Part of a small language model's weights.
Size: 10 layers, vocabulary 7506, 10.1M parameters.
Architecture: RMSNorm before each block, biases, tied embeddings.
Training: a variant of Adam for these matrices, 170M tokens.
MLP neurons of a small language model. Each row is named by its layer, matrix (up: input weights; down: output weights) and neuron, and shows model dimensions 80-207. Each number is 200 + 20 x the weight over its row's rms, rounded and kept within 0 to 999.
After each neuron's rows, "fires after" lists the tokens most often just before its 100 highest values on Wikipedia text that the model never trained on; "fires on" lists the tokens most often at its 100 highest values on Wikipedia text that the model never trained on.

L7.up999,203,172,202,234,200,175,195,198,153,229,175,169,182,201,230,210,197,215,197,208,272,234,136,187,173,209,191,203,212,230,200,185,190,226,188,203,221,200,202,197,186,229,216,209,201,182,197,190,195,248,193,206,225,182,229,179,209,201,215,191,205,198,200,213,194,166,169,221,194,195,205,197,204,219,187,213,158,201,212,209,200,199,192,212,196,193,196,212,226,185,201,195,221,169,210,220,203,167,187,211,207,224,179,195,203,184,189,194,211,180,248,212,189,211,234,188,221,174,201,187,202,224,218,215,203,234,195,199
L7.down999,170,217,252,202,163,193,174,210,192,165,191,197,182,195,239,191,175,220,181,217,206,228,216,207,172,200,187,165,183,209,194,224,191,219,177,206,187,226,224,200,237,183,188,204,199,196,211,210,160,204,165,208,203,200,193,209,205,197,214,166,166,217,149,233,176,213,228,181,198,216,164,207,192,208,215,171,187,190,223,229,213,205,217,201,166,223,170,198,212,177,221,203,246,199,216,167,223,187,186,202,216,221,164,203,236,196,198,189,209,178,168,241,209,201,197,257,177,225,225,184,189,244,185,204,169,227,199,212
fires after: ".\n\n", " \"", " (", "\n\n", "===\n", "==\n\n"
fires on: "B", "H", "G", "b", "c", "C"

L4.up983,195,185,203,196,189,224,199,228,177,201,171,198,199,205,214,210,189,193,187,178,222,185,181,194,170,223,188,201,229,212,202,206,185,236,200,191,225,205,208,178,203,194,170,177,209,201,189,213,193,192,219,205,200,191,195,180,209,223,215,199,228,184,199,201,218,187,176,204,227,181,208,178,217,212,179,219,149,214,208,204,171,199,202,235,226,183,223,207,188,208,228,167,226,179,191,165,204,194,200,192,194,192,174,198,183,193,200,154,218,192,235,199,214,185,216,207,235,169,193,222,167,204,196,242,189,205,170,203
L4.down983,191,176,222,197,224,227,215,204,202,197,209,196,215,227,235,228,226,217,206,216,191,169,185,203,206,182,218,159,216,204,220,173,221,186,176,215,195,178,192,198,222,160,240,181,192,170,230,224,216,209,196,191,214,194,219,174,188,214,209,178,205,169,198,202,207,222,183,213,194,215,201,175,215,217,199,210,174,249,227,216,188,178,211,209,192,208,184,169,220,207,194,205,214,206,186,172,177,189,207,211,240,213,222,209,210,196,231,197,195,180,197,205,176,210,179,208,221,220,229,187,199,219,200,233,211,213,234,155
fires after: " (", " ", " \"", "[", ")\n", "\n"
fires on: "I", " -", "N", "G", "A", "and"

L4.up187,205,239,187,200,174,208,173,207,189,188,185,222,222,160,195,197,200,167,184,208,187,205,231,211,220,209,200,224,205,230,189,190,200,181,189,180,218,200,192,191,198,193,218,191,189,185,223,226,220,168,197,210,196,201,227,180,178,179,180,184,220,212,196,190,216,231,196,229,198,214,179,188,207,203,215,193,228,218,169,191,186,204,219,187,253,190,188,208,201,207,181,175,230,205,193,203,206,199,181,231,172,210,180,207,180,145,188,199,179,223,167,230,211,178,188,188,168,185,203,212,184,196,217,191,178,153,229,213
L4.down187,180,207,197,193,219,201,246,214,224,207,213,161,191,204,220,217,179,223,212,201,235,189,223,183,201,220,187,203,160,210,251,196,212,230,190,220,189,192,182,232,211,168,167,189,206,214,218,229,202,235,181,181,193,192,182,191,180,216,192,176,192,235,183,214,188,213,219,194,217,181,201,199,183,202,172,209,224,177,215,212,204,210,189,219,170,168,205,195,207,196,221,212,166,187,188,211,189,225,185,179,191,198,198,179,218,214,240,201,205,178,190,198,176,214,211,210,216,208,211,186,225,234,186,211,207,170,212,190
fires after: " |", ","
fires on: " ", " San", " and", " T", " NR"

L7.up390,188,173,214,206,195,213,198,168,156,185,172,196,184,205,235,224,206,190,221,212,199,207,185,213,184,256,176,216,178,200,208,206,186,204,179,196,196,211,217,206,206,183,207,206,167,200,196,205,218,183,192,212,216,211,202,142,199,194,178,199,213,215,196,197,225,199,226,200,192,195,176,170,206,224,201,241,149,213,184,188,191,202,212,207,180,206,238,202,209,194,170,195,210,207,218,208,157,170,202,193,220,173,176,206,177,197,186,179,222,163,211,202,176,182,189,230,214,196,190,216,199,218,210,198,214,206,191,192
L7.down390,218,182,255,210,215,183,221,208,205,215,215,203,218,183,224,192,230,185,160,222,216,164,214,196,185,176,179,177,180,216,203,175,207,189,172,211,176,197,206,162,217,193,202,194,203,195,219,137,229,177,199,206,189,200,202,237,195,218,224,200,194,173,167,221,218,204,194,208,208,213,206,186,219,206,189,239,230,189,192,218,219,220,192,140,183,226,187,199,247,223,189,221,209,193,207,170,199,168,211,211,210,217,208,220,197,224,167,176,213,230,204,222,232,196,180,219,215,201,229,162,167,186,188,203,200,199,216,219
fires after: ".", ".\n\n", "==", "==\n\n", "\n", "\n\n"
fires on: "S", "B", " U", "G", " T"

L4.up739,229,177,194,177,196,204,219,203,199,197,202,200,224,188,235,181,207,190,205,206,204,204,202,200,194,189,186,189,182,209,189,198,185,191,183,201,198,215,192,194,190,191,184,203,217,192,217,182,182,209,210,201,187,172,195,181,170,222,241,165,202,206,196,208,242,194,190,210,226,204,170,202,211,225,188,195,229,216,208,202,212,201,173,176,190,195,241,175,169,199,213,167,211,193,223,226,200,222,222,244,192,195,210,201,195,167,202,155,198,192,190,174,186,192,212,214,169,218,211,229,182,221,213,220,195,182,186,220
L4.down739,146,198,204,174,191,198,215,200,184,170,201,207,186,191,228,196,200,202,205,224,235,118,165,188,214,203,167,195,195,193,169,186,212,202,186,218,202,238,221,200,206,215,226,195,171,202,207,199,180,203,176,172,210,229,186,196,209,200,200,216,197,212,235,216,172,169,219,190,190,217,212,190,197,221,212,192,179,217,206,168,184,219,212,191,194,203,212,176,130,198,195,193,186,179,175,184,208,200,209,183,208,209,196,217,199,188,190,217,218,198,185,204,182,202,190,212,265,209,216,215,184,211,229,203,200,219,206,233
fires after: " "
fires on: " |"

L4.up992,196,166,195,186,218,211,183,200,202,229,208,172,204,196,215,202,186,239,180,215,236,220,158,187,187,195,208,184,193,225,208,200,201,230,202,205,203,218,231,196,194,189,212,200,215,220,178,187,257,213,224,230,221,192,205,207,197,198,190,192,211,211,218,197,211,159,200,178,172,183,213,188,197,180,181,223,166,202,172,166,166,203,195,232,185,210,199,206,202,209,239,185,213,181,192,210,233,195,193,179,228,190,197,213,235,190,172,169,221,215,210,224,214,195,207,207,204,188,192,191,202,237,200,200,182,209,181,229
L4.down992,208,183,198,249,210,162,214,178,173,183,192,188,224,204,198,211,184,208,214,182,237,227,237,200,191,199,195,187,200,200,208,202,207,172,201,189,181,182,190,159,251,177,188,181,191,186,232,176,201,196,191,205,205,220,182,250,190,184,186,164,187,169,207,193,210,230,153,205,219,227,179,185,213,191,210,215,174,211,202,204,146,174,199,160,199,196,187,192,181,211,208,168,215,181,213,196,183,218,195,192,220,203,172,220,184,197,177,186,210,239,212,197,200,200,237,198,225,182,245,202,187,209,202,241,215,195,197,205
fires after: "==", ".\n\n", "===", "\n", " \"", " "
fires on: "F", "P", "B", "W", "During"

L7.up994,215,222,200,197,214,199,199,188,188,193,185,247,171,203,226,213,207,205,234,182,192,224,174,206,180,206,176,194,167,211,216,207,180,214,208,201,186,219,232,222,195,223,188,191,208,191,205,189,229,209,210,172,224,178,224,214,233,205,192,173,219,198,193,162,184,162,192,216,173,186,216,205,213,198,196,209,162,177,241,195,226,177,189,187,205,197,222,180,209,207,208,253,177,188,229,179,172,190,210,166,200,189,219,204,200,217,184,177,239,197,209,222,177,197,220,206,218,206,201,219,169,246,211,210,192,227,211,202
L7.down994,238,214,193,221,199,228,170,182,221,188,195,180,211,219,192,169,189,212,170,204,175,214,195,224,215,196,201,165,203,171,232,201,170,220,194,189,207,181,212,176,212,212,241,194,230,176,182,211,203,209,191,206,185,228,189,200,163,205,192,183,222,157,204,202,199,235,224,193,211,215,229,204,181,229,208,204,195,192,206,167,230,190,218,202,162,189,172,199,195,194,224,145,196,211,188,182,214,223,219,179,214,216,187,196,211,177,202,213,196,220,222,217,200,206,203,218,254,166,197,182,217,220,160,191,219,215,176,199
fires after: "0", ".", "9", "7", "2"
fires on: ",", "%", ".\""

L4.up228,208,190,192,204,249,140,206,199,201,230,197,170,205,192,166,194,205,216,200,218,247,197,195,196,210,203,197,201,202,221,199,211,214,191,176,183,229,216,234,193,168,215,194,174,200,205,221,209,227,207,199,171,208,181,205,230,199,187,198,198,222,189,231,166,210,169,215,219,177,167,238,187,228,204,192,204,228,189,208,187,221,199,204,205,182,173,232,187,174,218,205,237,196,177,193,211,196,189,205,190,207,178,233,206,227,185,151,227,234,214,199,237,206,227,200,245,197,180,190,192,188,227,210,223,186,215,210,183
L4.down228,207,190,217,197,220,213,207,175,201,189,189,216,174,228,226,217,205,176,178,203,196,211,192,196,168,251,198,189,178,218,202,208,169,199,194,252,163,189,192,220,222,210,190,221,208,205,209,202,175,220,191,202,194,245,193,151,211,218,204,177,194,209,197,198,216,214,187,188,192,234,174,238,222,239,179,201,181,224,207,200,196,178,193,220,172,235,203,217,237,177,188,169,212,177,203,188,222,233,212,196,209,208,192,197,193,224,207,191,178,183,210,204,202,203,197,183,225,201,188,221,221,218,201,204,191,201,192,188
fires after: "==", "5", "2", "0", "1", "9"
fires on: ",", "M", "B"

L2.up779,187,206,163,200,193,209,215,200,179,188,208,193,211,198,237,212,196,201,210,201,196,216,209,190,231,189,194,181,237,212,154,142,214,213,202,175,219,200,182,206,185,193,214,187,206,188,220,210,187,185,242,179,169,231,187,214,157,205,186,202,214,231,205,197,212,197,195,229,189,207,201,195,172,187,196,163,190,198,207,203,195,145,200,206,176,216,224,213,182,215,205,200,195,194,236,199,218,220,211,208,197,198,203,199,197,189,212,230,186,169,225,209,204,182,212,213,191,213,183,215,192,229,173,215,194,170,188,177
L2.down779,235,168,213,189,196,224,206,196,205,223,204,198,208,198,205,219,214,183,199,196,180,245,193,178,190,197,182,184,198,193,212,229,161,205,210,203,201,197,203,166,201,169,149,199,218,234,181,211,148,179,177,192,215,192,189,198,202,200,204,218,200,196,195,173,172,155,181,206,212,204,204,203,217,209,232,202,214,218,189,205,199,241,199,205,193,222,225,215,173,193,204,192,187,217,194,192,225,212,167,221,248,196,182,213,178,192,230,205,206,211,190,175,205,221,207,192,206,190,211,174,206,219,216,195,226,176,214,177
fires after: " |", "|"
fires on: " ", " of", " and", " hold"

L4.up714,194,146,204,223,224,213,185,222,197,164,185,169,184,224,225,166,201,192,203,212,259,203,177,199,199,208,216,211,195,232,205,205,178,199,167,175,213,203,191,203,195,231,192,181,190,224,197,223,215,233,218,176,213,196,200,158,198,187,171,200,224,208,190,213,231,213,211,213,204,201,217,221,234,221,171,210,214,162,179,196,182,174,170,215,189,219,239,202,198,194,200,218,256,223,212,209,172,207,212,196,201,229,192,184,173,175,171,184,225,194,215,205,198,196,217,246,184,205,209,218,191,194,191,210,199,227,216,195
L4.down714,228,237,223,180,200,178,192,204,213,240,202,265,209,200,211,202,222,174,235,204,173,240,193,212,200,208,177,217,195,196,232,219,215,205,196,227,209,216,192,226,201,190,159,175,213,187,197,189,174,187,220,193,194,227,216,218,213,222,208,153,193,223,192,189,198,206,176,193,183,197,214,197,196,189,208,183,171,214,219,219,180,212,201,210,198,182,207,188,202,196,189,215,182,220,186,176,202,218,218,220,189,225,199,183,207,210,202,200,181,161,199,208,152,204,213,163,220,207,189,154,215,207,188,162,218,188,212,176
fires after: "\n", ".\n", "\"\n", ").\n", ")\n"
fires on: "-"

L7.up754,180,207,194,178,182,185,212,204,200,224,215,223,188,158,244,197,200,213,243,198,252,227,218,223,200,199,184,197,176,203,185,216,196,199,188,217,205,195,217,218,179,207,183,186,183,189,189,212,233,201,212,210,185,166,224,209,198,181,203,158,223,230,205,185,236,196,254,194,204,189,207,179,188,214,215,185,226,224,211,175,186,183,221,190,203,192,190,168,202,232,188,193,189,201,192,186,199,208,189,201,176,181,203,242,165,204,172,194,237,214,196,230,195,203,206,199,200,183,195,251,229,188,212,201,187,204,202,179
L7.down754,200,184,192,221,187,216,177,224,201,177,171,164,209,242,185,229,220,182,148,200,185,204,223,216,202,184,227,177,220,163,211,216,190,222,184,192,190,199,177,169,218,189,212,198,188,214,165,182,204,176,179,192,187,203,170,200,229,203,196,216,210,182,175,243,233,219,218,198,191,201,193,223,152,202,202,223,170,192,181,224,202,151,209,202,188,204,205,205,202,207,192,169,206,184,170,175,162,194,172,190,242,202,158,177,232,182,195,217,181,213,211,188,208,206,204,194,198,199,224,194,235,194,207,159,185,217,232,236
fires after: " |", " Brazil", " the", " Rio", "0", "4"
fires on: " ", "ian", "–", " /", " –"